python train.py --norm="layernorm" --tie_embeddings=true --decay_fraction=0.715
MLP neurons of a small language model. Each row is named by its layer, matrix (down: output weights) and neuron, and shows model dimensions 112-207. Each number is 200 + 30 x the weight over its row's rms, rounded and kept within 0 to 999.
Before each neuron's rows, "fires before" lists the tokens most often just after its 100 highest values on Wikipedia text that the model never trained on. A number after a token or word is its count.

fires before: " |" 38, "–" 23, "d" 8, " -" 8, "{" 5, "-" 5
L2.down908,214,265,282,191,132,143,168,257,181,176,204,185,235,201,230,196,138,192,237,174,203,187,195,199,189,183,199,222,209,170,195,198,188,149,208,236,198,176,159,167,198,191,202,206,172,184,229,151,164,217,158,197,191,193,186,203,201,213,231,232,231,201,253,176,268,223,214,188,166,172,183,183,217,197,235,168,186,247,235,150,211,233,269,176,142,210,211,207,182,220,193,159,210,192,192,236

fires before: "-" 98
L9.down813,231,224,233,189,221,222,189,186,165,181,206,245,226,203,208,207,216,169,211,218,215,224,175,162,160,209,188,184,202,204,152,145,208,183,206,177,159,195,200,198,145,206,181,219,209,173,127,186,224,199,188,186,149,135,194,209,227,205,212,162,166,233,206,230,174,159,214,237,273,201,190,202,184,229,193,190,173,199,180,214,236,227,178,220,218,216,191,255,183,211,242,235,193,198,188,193

fires before: "=" 48, " the" 7, " that" 4
L9.down591,227,181,172,193,208,185,215,199,215,208,146,223,230,221,165,196,194,212,267,189,140,189,165,157,214,155,226,175,240,208,205,199,196,210,242,189,215,209,195,203,201,174,230,223,207,229,233,177,185,171,243,202,171,188,211,158,178,222,199,176,237,258,201,247,202,221,257,193,190,222,225,196,159,178,178,184,208,177,176,111,228,149,194,214,148,237,222,200,187,177,198,154,222,222,162,178

fires before: "|" 59, ":" 9, "–" 7, " |" 6
L11.down1243,193,169,162,143,185,176,173,199,202,234,237,232,235,190,224,195,237,186,189,271,168,187,192,176,214,229,254,183,203,189,243,206,214,195,212,217,150,179,199,227,192,211,207,210,196,270,221,219,197,158,197,200,207,182,239,216,205,251,220,249,186,204,260,247,197,220,182,229,229,163,223,214,179,198,199,213,191,194,164,209,169,251,192,159,155,208,200,271,157,221,189,212,214,196,192,215

fires before: "-" 62, "," 6
L11.down450,176,239,222,203,218,202,163,207,191,240,209,218,242,219,198,165,256,189,176,200,186,220,202,222,138,206,191,145,219,221,220,159,217,197,188,210,144,186,158,240,217,194,138,180,189,178,173,182,199,189,250,173,199,224,243,164,192,195,157,197,237,208,230,181,202,214,191,210,247,238,175,248,241,248,202,183,245,231,234,169,292,199,221,203,125,123,205,224,174,179,197,203,223,165,197,246

fires before: "|" 29, "-" 13, " be" 8, "}" 6, " the" 4
L2.down715,218,231,244,219,177,238,220,185,203,196,171,228,213,198,184,194,181,202,174,153,242,181,156,207,178,213,208,241,181,247,189,216,198,191,232,201,170,187,161,203,191,257,206,183,219,227,200,148,192,181,231,211,221,229,198,162,197,192,127,161,214,200,177,176,193,189,169,262,204,244,236,202,217,212,221,218,194,218,254,177,252,211,148,175,182,173,198,233,206,227,208,181,232,198,220,178

fires before: "-" 47, " |" 14, " 1" 5
L11.down947,183,181,222,193,205,212,188,160,244,195,175,234,270,202,207,201,274,166,188,213,235,166,178,155,266,280,190,217,181,120,195,185,220,223,226,222,180,224,191,175,187,242,205,237,242,176,181,235,227,165,199,229,222,222,170,202,170,182,190,184,178,202,151,181,235,166,169,227,212,167,254,263,246,190,177,199,176,165,185,227,140,226,233,195,190,238,170,205,183,180,137,183,148,220,185,197

fires before: "|" 37, "-" 17, " |" 8, " in" 5, "et" 4
L2.down991,179,235,236,189,155,237,177,208,191,222,159,196,256,227,157,143,232,186,239,192,191,203,253,229,214,226,219,248,196,180,171,185,181,222,218,205,218,194,142,219,190,213,198,168,208,214,174,172,201,186,247,220,194,195,215,182,199,234,195,151,213,200,244,218,218,206,156,249,240,213,196,143,236,224,146,219,174,236,267,227,215,184,163,199,214,228,216,174,217,180,209,207,250,180,193,208

fires before: " |" 36, "\n" 12, "  " 4
L9.down1329,181,144,247,164,220,176,201,175,195,262,198,186,194,248,135,183,191,241,220,177,220,190,168,269,272,183,187,212,202,227,221,210,175,215,224,192,198,191,214,210,196,222,175,194,161,239,214,236,248,177,207,233,190,137,230,222,257,177,218,214,229,164,190,171,215,216,207,126,213,205,151,192,223,177,178,204,238,195,211,191,237,210,146,246,217,174,212,216,212,166,164,196,185,183,202,174

fires before: "," 23, "." 23, " of" 8, " and" 7, " in" 5
L9.down1247,169,233,213,183,194,256,205,185,193,205,200,216,202,185,162,179,221,215,222,214,240,227,236,175,151,165,173,207,227,214,215,177,209,163,149,252,209,205,143,216,184,195,205,272,188,231,184,158,212,150,195,220,213,210,204,180,205,198,188,232,209,179,202,174,224,247,158,202,236,193,199,205,218,195,170,172,263,196,239,242,208,115,170,242,246,171,198,197,177,195,249,197,208,240,245,170

fires before: "=" 100
L9.down470,199,188,206,191,188,208,194,190,201,194,169,214,194,210,192,196,201,153,198,205,189,204,195,210,210,202,208,207,177,184,197,193,207,186,177,237,209,183,195,191,177,213,193,182,195,208,220,231,251,202,226,188,212,169,203,217,211,222,201,187,178,218,196,166,185,171,178,211,228,205,220,192,196,203,238,197,188,195,200,224,191,216,194,206,171,200,237,201,194,191,207,205,217,204,227,179

fires before: " |" 31, "|" 19
L11.down794,217,167,204,190,226,215,214,240,221,145,238,139,158,189,137,201,178,224,186,217,225,143,212,171,193,230,227,215,180,190,245,224,189,230,234,213,158,244,155,190,212,223,211,221,194,184,233,276,187,199,176,188,210,221,179,198,238,204,175,217,225,227,204,232,225,233,210,242,215,156,173,184,223,234,229,162,202,228,177,175,181,209,202,204,220,188,197,170,175,250,183,215,153,208,196,208

fires before: "-" 65, " the" 10
L9.down697,220,193,154,238,246,209,227,222,185,170,217,196,176,176,203,171,202,248,209,167,219,209,225,211,181,238,192,213,223,189,179,178,166,185,206,238,199,160,204,178,199,160,235,223,198,181,206,202,232,219,175,205,143,158,180,262,172,153,202,213,218,228,196,199,127,246,175,190,244,156,231,157,179,196,194,198,181,179,157,199,210,197,210,209,224,155,185,214,166,206,237,232,184,201,201,243

fires before: " |" 42, " of" 11, " other" 4
L2.down928,217,256,243,214,237,174,170,177,223,172,237,158,136,167,227,189,254,228,195,172,224,226,160,196,235,198,164,170,189,209,208,217,206,217,166,217,234,199,195,184,193,195,202,213,160,134,223,195,227,214,178,219,232,209,185,207,150,183,188,184,224,209,212,162,188,151,179,187,228,239,189,200,172,175,215,221,231,179,233,173,219,184,206,187,217,236,212,234,208,224,175,195,124,207,214,179

fires before: " |" 34, " (" 11, ")" 7, "^" 6
L2.down903,229,204,254,206,214,151,202,188,192,229,215,156,144,196,187,225,210,232,158,162,230,251,167,191,168,219,176,196,197,151,161,223,185,220,280,208,186,218,167,230,154,172,240,201,226,159,251,195,229,212,235,205,219,213,212,218,218,185,219,177,184,208,244,204,170,185,209,195,181,215,165,160,218,203,163,242,199,221,144,157,175,242,195,184,181,191,248,200,239,168,225,232,160,267,253,205

fires before: " |" 36, "–" 12, "." 10, " the" 7, "mir" 5
L2.down1634,225,203,290,215,130,198,250,197,174,207,178,188,187,199,175,160,137,177,185,260,205,201,204,216,202,241,167,179,183,223,208,238,194,186,269,250,275,149,176,159,222,238,168,281,150,217,196,183,142,226,198,229,239,194,208,190,161,165,213,208,219,221,128,242,220,229,207,240,183,167,207,167,227,196,206,205,180,182,227,214,225,204,187,185,170,258,179,219,175,188,200,235,254,229,170,203

fires before: "=" 100
L11.down1144,159,216,187,216,200,226,171,241,200,204,164,200,205,211,177,214,217,169,200,214,229,219,217,192,206,169,161,199,214,213,225,199,192,157,189,233,191,177,169,213,194,238,170,210,212,196,228,285,248,150,224,162,205,194,204,220,225,224,186,206,193,181,184,173,212,214,196,214,247,193,231,200,212,235,221,226,198,179,204,232,219,122,189,246,201,210,187,187,199,191,207,221,217,254,208,166

fires before: "=" 66, " of" 5
L9.down1384,183,262,236,243,237,229,175,224,165,217,212,239,175,168,210,149,209,176,162,156,216,236,147,198,193,276,131,193,212,167,244,205,230,211,166,214,207,228,198,240,210,200,194,195,203,217,222,206,199,161,183,196,203,167,219,209,204,179,223,204,177,196,183,213,159,170,151,211,265,189,206,213,205,237,193,208,165,201,168,224,192,217,189,212,235,181,243,196,199,149,197,237,182,237,210,193

fires before: "=" 100
L9.down474,237,176,200,220,194,194,219,221,207,174,146,206,177,181,164,224,188,185,224,213,209,194,193,200,213,206,183,197,204,205,215,177,182,177,204,258,206,168,188,178,183,184,224,199,205,203,235,265,193,215,232,188,209,166,178,238,198,203,239,191,237,188,207,180,197,154,187,213,230,190,238,222,174,234,223,210,205,210,205,254,198,192,172,220,163,209,209,184,178,169,219,222,212,210,186,179

fires before: "–" 45, "," 7, " –" 5
L9.down1121,213,220,208,226,229,234,195,231,197,229,206,224,224,231,161,239,227,192,210,197,229,171,201,191,144,173,164,187,229,156,199,213,172,152,185,234,172,216,138,227,238,214,206,275,180,202,227,192,206,107,273,170,208,206,202,233,228,223,172,181,187,147,175,177,232,213,201,208,198,202,207,233,181,250,206,264,210,195,229,229,234,134,198,252,247,188,152,177,228,195,227,230,206,150,211,162

fires before: "=" 88
L9.down487,234,258,203,215,200,186,199,224,139,177,196,223,228,218,196,162,200,250,252,182,176,213,187,198,219,195,195,185,246,248,224,212,264,239,173,193,207,202,199,187,212,223,188,253,197,213,182,220,144,129,202,198,154,212,187,204,171,183,171,139,214,179,246,170,223,184,196,185,192,196,212,240,168,262,200,212,237,131,181,194,228,224,205,216,195,213,263,225,147,223,222,188,215,220,132,235

fires before: " |" 50, "erve" 5
L9.down1277,239,207,206,204,220,228,135,202,217,211,222,158,192,235,231,195,144,183,187,170,140,166,214,240,155,210,243,223,172,133,208,227,199,195,196,173,194,217,213,236,241,231,190,214,197,176,174,275,140,201,191,182,172,204,175,187,215,234,194,163,220,209,179,199,153,219,207,219,183,242,249,203,215,203,272,205,208,123,205,189,233,231,200,210,213,230,161,190,189,264,188,225,184,174,199,181

fires before: "\n" 42, "|" 10, " |" 6
L9.down708,176,204,236,230,176,175,196,196,184,176,172,262,238,171,194,182,231,165,184,183,212,197,219,201,183,211,190,219,199,154,189,214,201,164,212,204,200,250,237,224,192,187,218,263,182,184,274,158,189,192,186,223,242,204,158,169,206,226,231,177,202,231,258,194,214,232,170,229,207,190,213,205,140,172,166,237,188,197,206,197,240,217,234,162,229,174,205,220,151,175,192,212,181,166,243,241

fires before: "=" 72
L9.down508,199,255,235,155,229,181,178,213,222,239,189,244,201,143,184,193,208,223,203,210,213,266,168,185,234,241,196,200,171,206,217,192,198,214,171,201,179,207,139,168,157,214,173,184,189,197,229,238,180,172,205,217,132,183,186,191,190,213,235,179,235,160,188,225,165,168,222,203,281,196,214,177,175,219,163,197,258,181,182,185,204,261,193,252,189,223,219,252,199,232,201,206,204,173,231,195

fires before: " |" 22, "|" 21, " were" 4, "UN" 4
L11.down62,151,151,227,213,182,172,133,225,182,166,203,204,165,194,205,142,231,138,207,223,175,235,224,169,185,234,157,205,179,208,224,213,205,177,237,245,194,177,166,211,194,183,174,192,205,193,228,238,243,159,173,195,179,204,211,217,207,223,262,213,207,211,230,155,174,229,167,200,204,219,209,177,182,220,205,156,165,222,204,228,171,199,169,232,225,176,220,257,172,240,212,202,173,179,188,208

fires before: " |" 36, " January" 8, "–" 6, " Yes" 4, "." 4, "|" 4
L11.down303,152,230,207,178,184,207,241,211,215,176,195,143,223,221,182,185,184,190,199,252,241,178,160,220,186,236,219,198,206,185,218,164,145,217,199,183,170,209,193,254,222,248,206,254,165,205,216,219,173,180,226,150,206,266,216,197,185,187,186,179,199,237,152,207,210,262,203,207,196,146,204,235,210,191,183,157,224,232,162,203,219,208,204,177,197,171,190,193,185,211,151,184,221,143,214,233

fires before: "-" 44, " of" 6, " ×" 5, "e" 4
L11.down1229,204,224,147,201,228,250,240,171,188,206,190,159,234,122,208,231,218,177,202,168,237,211,164,147,176,220,205,198,198,226,223,207,198,222,141,178,189,203,173,204,232,193,198,154,231,129,216,221,232,206,204,180,176,212,184,231,198,167,200,186,171,214,176,187,222,207,111,219,203,192,215,194,179,197,221,249,194,214,289,258,198,203,163,242,209,210,200,206,239,192,177,204,171,164,200,187

fires before: "\n" 46, "  " 15, "|" 7, " 12" 4, " 55" 4
L9.down1400,196,235,179,257,153,204,247,203,157,185,163,212,231,262,207,179,228,217,185,183,220,183,205,262,205,222,194,138,208,227,211,214,171,218,169,240,205,224,172,195,201,225,138,249,225,237,195,171,224,241,182,183,205,176,238,224,184,180,211,221,201,209,248,193,188,184,205,179,231,182,161,202,190,182,201,197,186,206,197,241,168,197,217,199,202,191,193,227,172,199,129,189,220,181,221,238

fires before: "=" 100
L9.down1231,189,207,200,188,185,206,203,191,185,200,147,204,198,209,175,192,197,163,202,207,198,199,187,200,217,202,193,204,186,204,205,197,196,149,188,249,216,187,198,195,175,214,193,185,198,221,198,242,254,189,224,190,209,167,184,236,211,222,203,186,185,214,199,164,197,151,180,200,227,211,225,206,200,202,247,202,195,208,201,225,214,194,196,215,186,213,221,195,217,176,203,210,213,215,220,173

fires before: "=" 80
L11.down1197,176,210,208,176,194,221,186,196,196,195,161,178,193,200,187,247,230,170,172,215,273,218,192,222,230,149,155,147,209,190,209,191,180,182,236,202,186,177,197,210,216,210,173,200,203,148,192,282,223,172,224,168,214,215,213,195,229,210,179,208,188,232,178,188,219,205,210,168,224,181,175,164,184,203,176,241,198,187,211,223,211,140,196,249,251,230,197,198,197,161,222,236,260,246,217,164

fires before: "-" 100
L2.down1290,192,165,204,188,247,221,216,219,195,196,204,179,226,149,210,213,178,196,190,196,126,205,179,223,197,225,212,189,191,192,158,148,218,147,156,166,224,247,174,145,205,180,220,202,152,203,175,187,223,204,232,193,209,209,199,227,265,215,190,219,172,246,214,230,170,191,241,265,221,160,178,185,226,193,208,185,155,151,214,238,182,229,168,165,214,254,182,198,195,213,186,163,193,270,187,233

fires before: "-" 47, "\n" 7, "on" 4, "vi" 4
L2.down380,179,238,219,209,181,160,205,215,219,212,243,178,149,191,168,206,208,174,228,182,253,229,187,156,239,175,220,251,232,189,217,210,141,186,244,184,185,224,165,254,152,227,182,174,190,259,208,140,188,212,214,235,222,264,183,216,186,188,192,188,187,190,213,165,185,244,198,168,162,196,191,165,184,193,159,177,201,234,221,172,168,217,248,196,206,219,232,201,226,179,226,196,179,222,217,201

fires before: "=" 81, "\n\n" 9
L9.down1707,200,242,233,201,209,228,175,164,143,194,169,209,177,163,200,201,181,205,192,222,167,185,157,250,221,196,211,196,152,168,195,152,244,218,211,223,198,210,191,174,177,212,170,231,230,177,184,192,224,238,233,212,214,169,258,231,247,202,206,215,222,210,179,192,210,138,196,167,171,229,190,193,162,220,223,147,201,164,153,196,209,250,141,207,162,207,220,152,252,281,217,207,172,209,284,157

fires before: ":" 32, " |" 27, "  " 7, "\n\n" 5, "–" 4
L9.down1450,212,206,209,246,200,138,178,160,191,151,216,175,171,194,198,164,250,238,223,190,207,209,233,194,201,221,262,212,154,182,193,228,194,208,251,184,196,193,210,225,231,196,196,189,165,175,236,241,225,177,266,149,165,229,156,185,183,160,146,224,225,198,190,252,172,209,196,197,211,207,222,213,199,242,183,183,187,228,208,227,241,213,234,233,177,194,146,202,235,206,202,241,188,238,207,221

fires before: "-" 44, "|" 30
L11.down286,196,185,204,139,240,250,249,181,189,202,183,158,132,180,185,230,162,212,189,193,147,208,283,222,257,181,157,187,178,173,176,237,210,164,215,198,190,203,230,195,149,194,169,205,177,145,212,191,205,234,232,260,213,215,204,181,148,204,227,200,210,243,167,157,181,212,220,165,177,219,252,189,189,209,242,240,171,239,218,194,221,188,198,205,229,181,233,178,186,199,170,228,182,204,273,126

fires before: " |" 29, "." 22
L9.down1185,126,191,225,205,228,228,186,194,180,155,235,178,204,178,212,201,181,221,196,186,178,217,207,193,207,240,154,207,203,213,234,116,185,213,246,168,253,198,167,174,187,206,167,173,183,184,165,211,207,170,187,191,197,223,213,209,190,232,193,93,223,210,202,198,191,230,194,194,184,207,213,165,267,244,258,184,207,278,179,184,168,245,198,170,260,189,191,207,151,208,211,213,153,140,239,210

fires before: "=" 99
L11.down901,166,200,215,205,212,234,189,218,226,199,155,215,219,209,192,208,200,161,200,184,208,222,177,218,213,181,154,177,216,200,187,196,218,157,203,234,238,189,154,184,185,225,174,189,233,196,219,252,255,167,234,171,194,168,194,215,206,204,180,218,196,195,164,172,218,214,197,196,236,207,240,226,191,243,232,234,199,165,205,222,232,141,196,231,175,214,208,193,189,170,208,237,243,234,198,190

fires before: "\n" 25, "," 19, " |" 12, "\n " 6, "\n\n" 4
L11.down977,224,219,214,221,235,169,134,180,85,207,158,206,226,192,224,169,149,181,249,198,172,160,232,154,189,233,230,204,227,247,165,159,231,226,252,191,165,190,207,211,160,182,150,224,176,214,185,178,146,252,205,181,204,216,162,183,161,209,220,197,212,226,239,174,216,165,183,206,252,226,249,201,201,173,268,224,231,231,248,217,192,246,185,198,223,199,208,225,171,213,209,167,203,230,198,195

fires before: "," 61, " the" 9, " he" 4
L11.down461,221,253,194,265,177,185,182,167,189,179,205,194,196,213,211,182,216,189,253,162,224,206,153,170,244,161,221,202,245,226,220,180,202,186,175,209,187,192,177,237,201,181,156,242,211,204,153,183,209,172,222,152,175,230,172,215,177,177,183,182,159,170,142,244,152,236,184,185,207,152,174,177,247,197,221,237,187,224,260,200,169,145,222,202,210,239,200,231,184,193,246,194,190,186,212,230

fires before: " |" 27, "|" 14, "\n" 11, " —" 4
L11.down187,214,220,213,211,240,207,160,161,149,210,252,220,201,198,228,216,188,219,206,230,162,166,193,248,186,250,204,180,190,196,197,197,193,203,177,216,165,183,168,167,206,158,210,267,208,231,186,145,242,278,188,178,235,194,173,155,174,193,196,214,186,197,163,169,236,190,192,221,172,182,212,195,208,213,192,196,185,210,215,248,194,185,183,177,225,207,177,215,173,202,181,256,206,204,232,223

fires before: "=" 94
L9.down1519,161,225,207,162,258,228,175,206,211,217,213,199,212,150,187,214,246,157,192,230,184,273,183,188,194,208,186,179,202,220,229,185,205,215,275,225,226,249,226,205,196,172,208,164,189,239,213,214,197,177,214,164,214,185,163,193,222,216,205,238,233,236,204,230,133,237,217,237,214,204,202,185,168,205,212,177,202,234,228,219,197,202,189,236,195,206,237,224,153,171,162,196,160,192,152,203

fires before: "=" 100
L9.down1411,160,204,183,209,208,216,175,194,158,194,135,203,213,181,165,204,182,149,206,190,183,237,220,220,196,158,179,203,206,205,242,216,202,147,187,238,175,190,149,214,226,238,181,233,228,207,213,189,201,106,248,156,233,186,198,215,196,199,209,195,187,187,170,149,224,173,136,193,229,222,231,192,201,218,274,226,203,164,197,259,238,155,186,243,208,211,231,159,209,192,219,228,183,251,222,147

fires before: "|" 76, "-" 20
L11.down1214,208,175,160,219,217,222,201,216,193,190,185,191,296,229,212,226,242,203,215,215,120,177,226,212,242,257,207,181,147,172,183,213,216,159,161,226,180,168,214,158,198,156,194,219,181,217,158,175,163,214,197,162,226,213,187,221,264,215,195,210,238,190,268,241,181,226,221,259,224,221,157,180,130,131,232,197,243,181,239,187,230,210,190,205,188,175,212,214,208,196,203,173,188,206,162,132

fires before: "-" 68, "\n" 13
L2.down978,208,219,255,128,199,222,202,181,199,169,163,149,155,169,225,208,256,158,219,219,203,225,150,184,217,229,170,227,175,182,175,186,191,205,212,219,192,207,172,267,131,237,190,206,217,174,189,219,185,261,235,206,271,230,189,174,237,198,207,175,220,223,190,218,194,184,190,175,197,189,243,225,212,195,168,193,176,215,203,183,205,217,202,158,194,228,207,144,245,169,192,190,165,231,253,199

fires before: "," 21, " |" 21, "." 19, "t" 8, "\"" 4
L9.down258,217,199,160,194,185,196,217,243,185,206,181,163,165,187,183,185,254,176,222,197,220,199,202,140,162,170,180,194,217,221,227,219,264,198,165,176,178,213,217,188,152,219,156,184,198,198,128,175,194,198,194,184,166,219,229,183,129,229,136,234,262,219,201,188,125,239,148,169,210,174,217,202,229,197,177,219,196,211,211,189,159,223,245,192,222,168,235,260,216,235,170,186,216,203,214,176

fires before: " |" 23, "N" 10, ")" 8, "%" 7, "W" 7
L9.down510,222,249,190,192,162,169,254,147,208,147,257,167,174,192,243,176,198,195,202,254,195,212,158,193,214,196,218,205,227,198,222,150,163,199,210,194,183,196,237,154,228,181,192,229,164,168,118,192,177,222,191,188,209,182,238,237,191,240,180,202,175,213,218,221,176,198,232,190,205,204,194,178,172,168,233,193,210,187,123,141,213,170,209,191,224,162,226,241,183,220,177,218,139,199,190,194

fires before: " |" 67
L9.down133,244,242,198,165,203,211,164,206,193,174,199,114,215,164,214,231,197,225,143,201,207,200,198,191,167,161,184,217,219,193,207,256,198,234,189,211,199,155,222,226,204,184,201,192,199,190,202,229,199,193,148,143,216,195,231,222,203,261,241,267,215,179,229,166,209,123,189,167,205,152,222,224,221,215,206,207,195,216,216,213,180,197,225,138,161,199,244,226,204,204,167,214,150,182,185,139

fires before: "|" 67, " |" 7, "\n" 4
L11.down24,195,193,241,192,206,207,125,197,161,240,204,195,142,178,197,196,193,186,206,218,226,200,188,188,189,171,240,189,205,217,205,164,206,194,179,220,187,182,204,173,250,224,174,197,180,165,212,216,204,185,170,179,265,210,221,220,184,172,240,217,232,230,198,193,183,225,298,228,187,225,189,182,222,204,187,172,171,248,244,190,191,158,206,183,195,200,182,226,119,212,189,162,191,191,200,227

fires before: "=" 56, " (" 14, "." 7, " |" 6
L9.down1674,187,200,167,184,198,170,221,183,203,221,238,158,185,185,209,177,191,157,219,184,217,182,223,255,204,212,210,241,141,130,220,210,190,226,186,160,182,168,178,211,200,240,182,176,193,180,210,230,190,194,170,234,240,219,200,218,219,196,222,196,188,174,222,224,163,211,193,217,193,233,154,197,241,231,234,206,205,264,194,252,171,267,211,190,239,184,183,206,216,249,208,246,170,168,232,218

fires before: " |" 32, "\n" 14, "," 6, "." 6, ";" 4
L11.down780,141,213,224,222,243,205,184,202,171,214,192,171,179,217,160,181,133,231,170,152,213,154,201,203,195,220,203,208,205,180,189,232,219,197,217,202,141,203,202,157,239,243,187,188,154,252,169,161,224,223,209,178,228,201,228,229,195,218,239,188,146,177,212,206,119,224,248,209,211,223,188,190,192,212,207,200,219,219,249,207,187,239,223,195,200,179,222,224,167,242,175,163,223,185,174,169

fires before: "=" 100
L11.down1041,187,197,203,192,189,221,201,229,194,202,170,215,224,192,190,223,198,187,169,227,220,209,207,242,206,185,183,196,167,197,201,201,178,181,209,216,177,160,166,190,204,239,146,195,211,193,225,283,240,184,221,174,206,186,226,208,204,222,192,197,182,188,174,189,204,197,193,201,230,209,216,220,175,228,236,216,191,181,190,241,204,165,183,218,195,198,178,215,193,183,222,193,223,238,243,174

fires before: "\n" 42, " |" 10, "  " 8, "|" 6, " 55" 4
L9.down958,211,220,195,221,182,209,231,138,172,224,182,215,184,215,214,235,225,220,183,246,246,249,160,256,209,204,226,158,230,194,183,216,213,260,161,212,179,211,104,205,182,195,121,229,229,179,201,165,162,206,176,192,207,151,232,164,186,168,209,240,243,240,179,203,176,143,226,195,175,153,153,171,227,169,223,193,192,188,229,223,165,193,222,150,234,202,225,183,169,189,199,230,184,202,247,172

fires before: "-" 45, "|" 32
L11.down298,179,226,187,203,142,205,195,197,209,209,232,202,208,244,191,187,233,179,163,212,135,219,197,203,187,228,178,234,213,185,169,198,211,194,176,222,212,181,189,216,138,252,218,172,196,161,193,171,261,211,256,222,238,225,189,191,174,172,171,197,231,214,231,223,203,224,223,200,159,177,176,194,209,274,138,203,171,182,134,216,207,187,211,232,174,195,231,215,221,198,197,193,169,186,204,240

fires before: " |" 27, " –" 13, ":" 13, "," 5
L9.down1385,208,183,139,229,230,181,181,226,184,226,255,168,211,205,125,209,215,233,212,200,175,235,209,183,230,252,242,175,173,161,206,176,268,230,181,189,210,234,206,244,213,153,145,202,191,197,181,207,191,149,178,189,199,226,210,170,258,199,174,224,222,170,200,210,204,234,212,205,233,171,231,199,246,166,207,208,205,215,207,240,212,160,232,201,217,215,195,267,215,219,258,192,176,158,167,201

fires before: " |" 34, "." 15, ":" 12, " (" 9, "\"" 6
L2.down1197,217,197,204,130,203,172,222,182,204,257,226,169,215,195,233,175,179,175,186,188,254,210,177,216,170,185,170,177,168,190,228,215,144,215,203,196,205,182,236,204,177,204,138,203,146,219,187,211,168,175,172,214,182,223,217,235,273,261,219,180,204,182,255,171,216,216,196,238,207,188,224,196,193,197,197,208,193,223,137,207,219,233,197,188,195,200,192,220,184,233,173,251,196,185,255,240

fires before: "-" 87
L11.down510,210,176,144,194,222,199,179,236,212,204,221,254,209,184,212,245,218,169,219,204,159,181,216,226,208,80,185,223,235,202,169,114,242,214,203,187,236,207,210,155,162,216,162,192,182,195,217,156,225,185,239,182,223,208,198,233,218,201,150,196,171,212,209,213,208,191,193,217,197,177,196,136,208,230,148,242,201,243,167,197,131,165,194,203,179,188,214,194,224,222,191,134,183,170,220,169

fires before: "\n" 28, "|" 15, "  " 9, " New" 5, " |" 5, "=" 4
L9.down456,203,235,158,182,206,243,166,137,198,244,219,162,195,210,188,215,230,233,178,224,250,260,124,274,213,221,273,161,207,187,187,173,235,280,214,182,205,219,141,185,222,224,166,212,228,183,217,179,206,223,199,174,197,169,244,190,239,151,204,214,250,218,164,224,212,153,243,158,187,175,181,244,237,157,266,188,170,226,214,217,211,166,191,204,255,188,204,203,206,178,197,199,181,220,227,189

fires before: "-" 90
L2.down870,207,155,140,196,181,247,175,253,254,186,200,196,225,224,228,204,144,190,169,241,184,236,184,242,166,167,182,260,206,224,236,199,200,226,152,218,180,187,228,177,235,268,214,145,227,221,235,211,214,180,168,201,184,135,191,235,209,183,190,230,168,251,231,159,271,244,134,237,191,174,194,172,183,181,176,202,180,205,210,224,182,238,163,213,196,241,227,206,204,245,183,190,222,227,208,158

fires before: "," 31, "." 27, "\n" 6, " and" 4, " |" 4
L9.down1418,243,233,205,178,193,190,150,198,178,173,206,187,142,165,267,169,215,231,155,250,177,200,165,251,138,214,142,203,126,202,206,238,240,232,157,249,217,180,202,187,233,190,176,179,200,141,181,252,214,162,168,201,198,284,255,222,241,226,183,235,202,164,128,207,253,216,138,221,166,178,208,186,179,205,189,241,228,190,248,265,212,197,208,190,195,256,201,205,209,201,246,202,175,164,215,229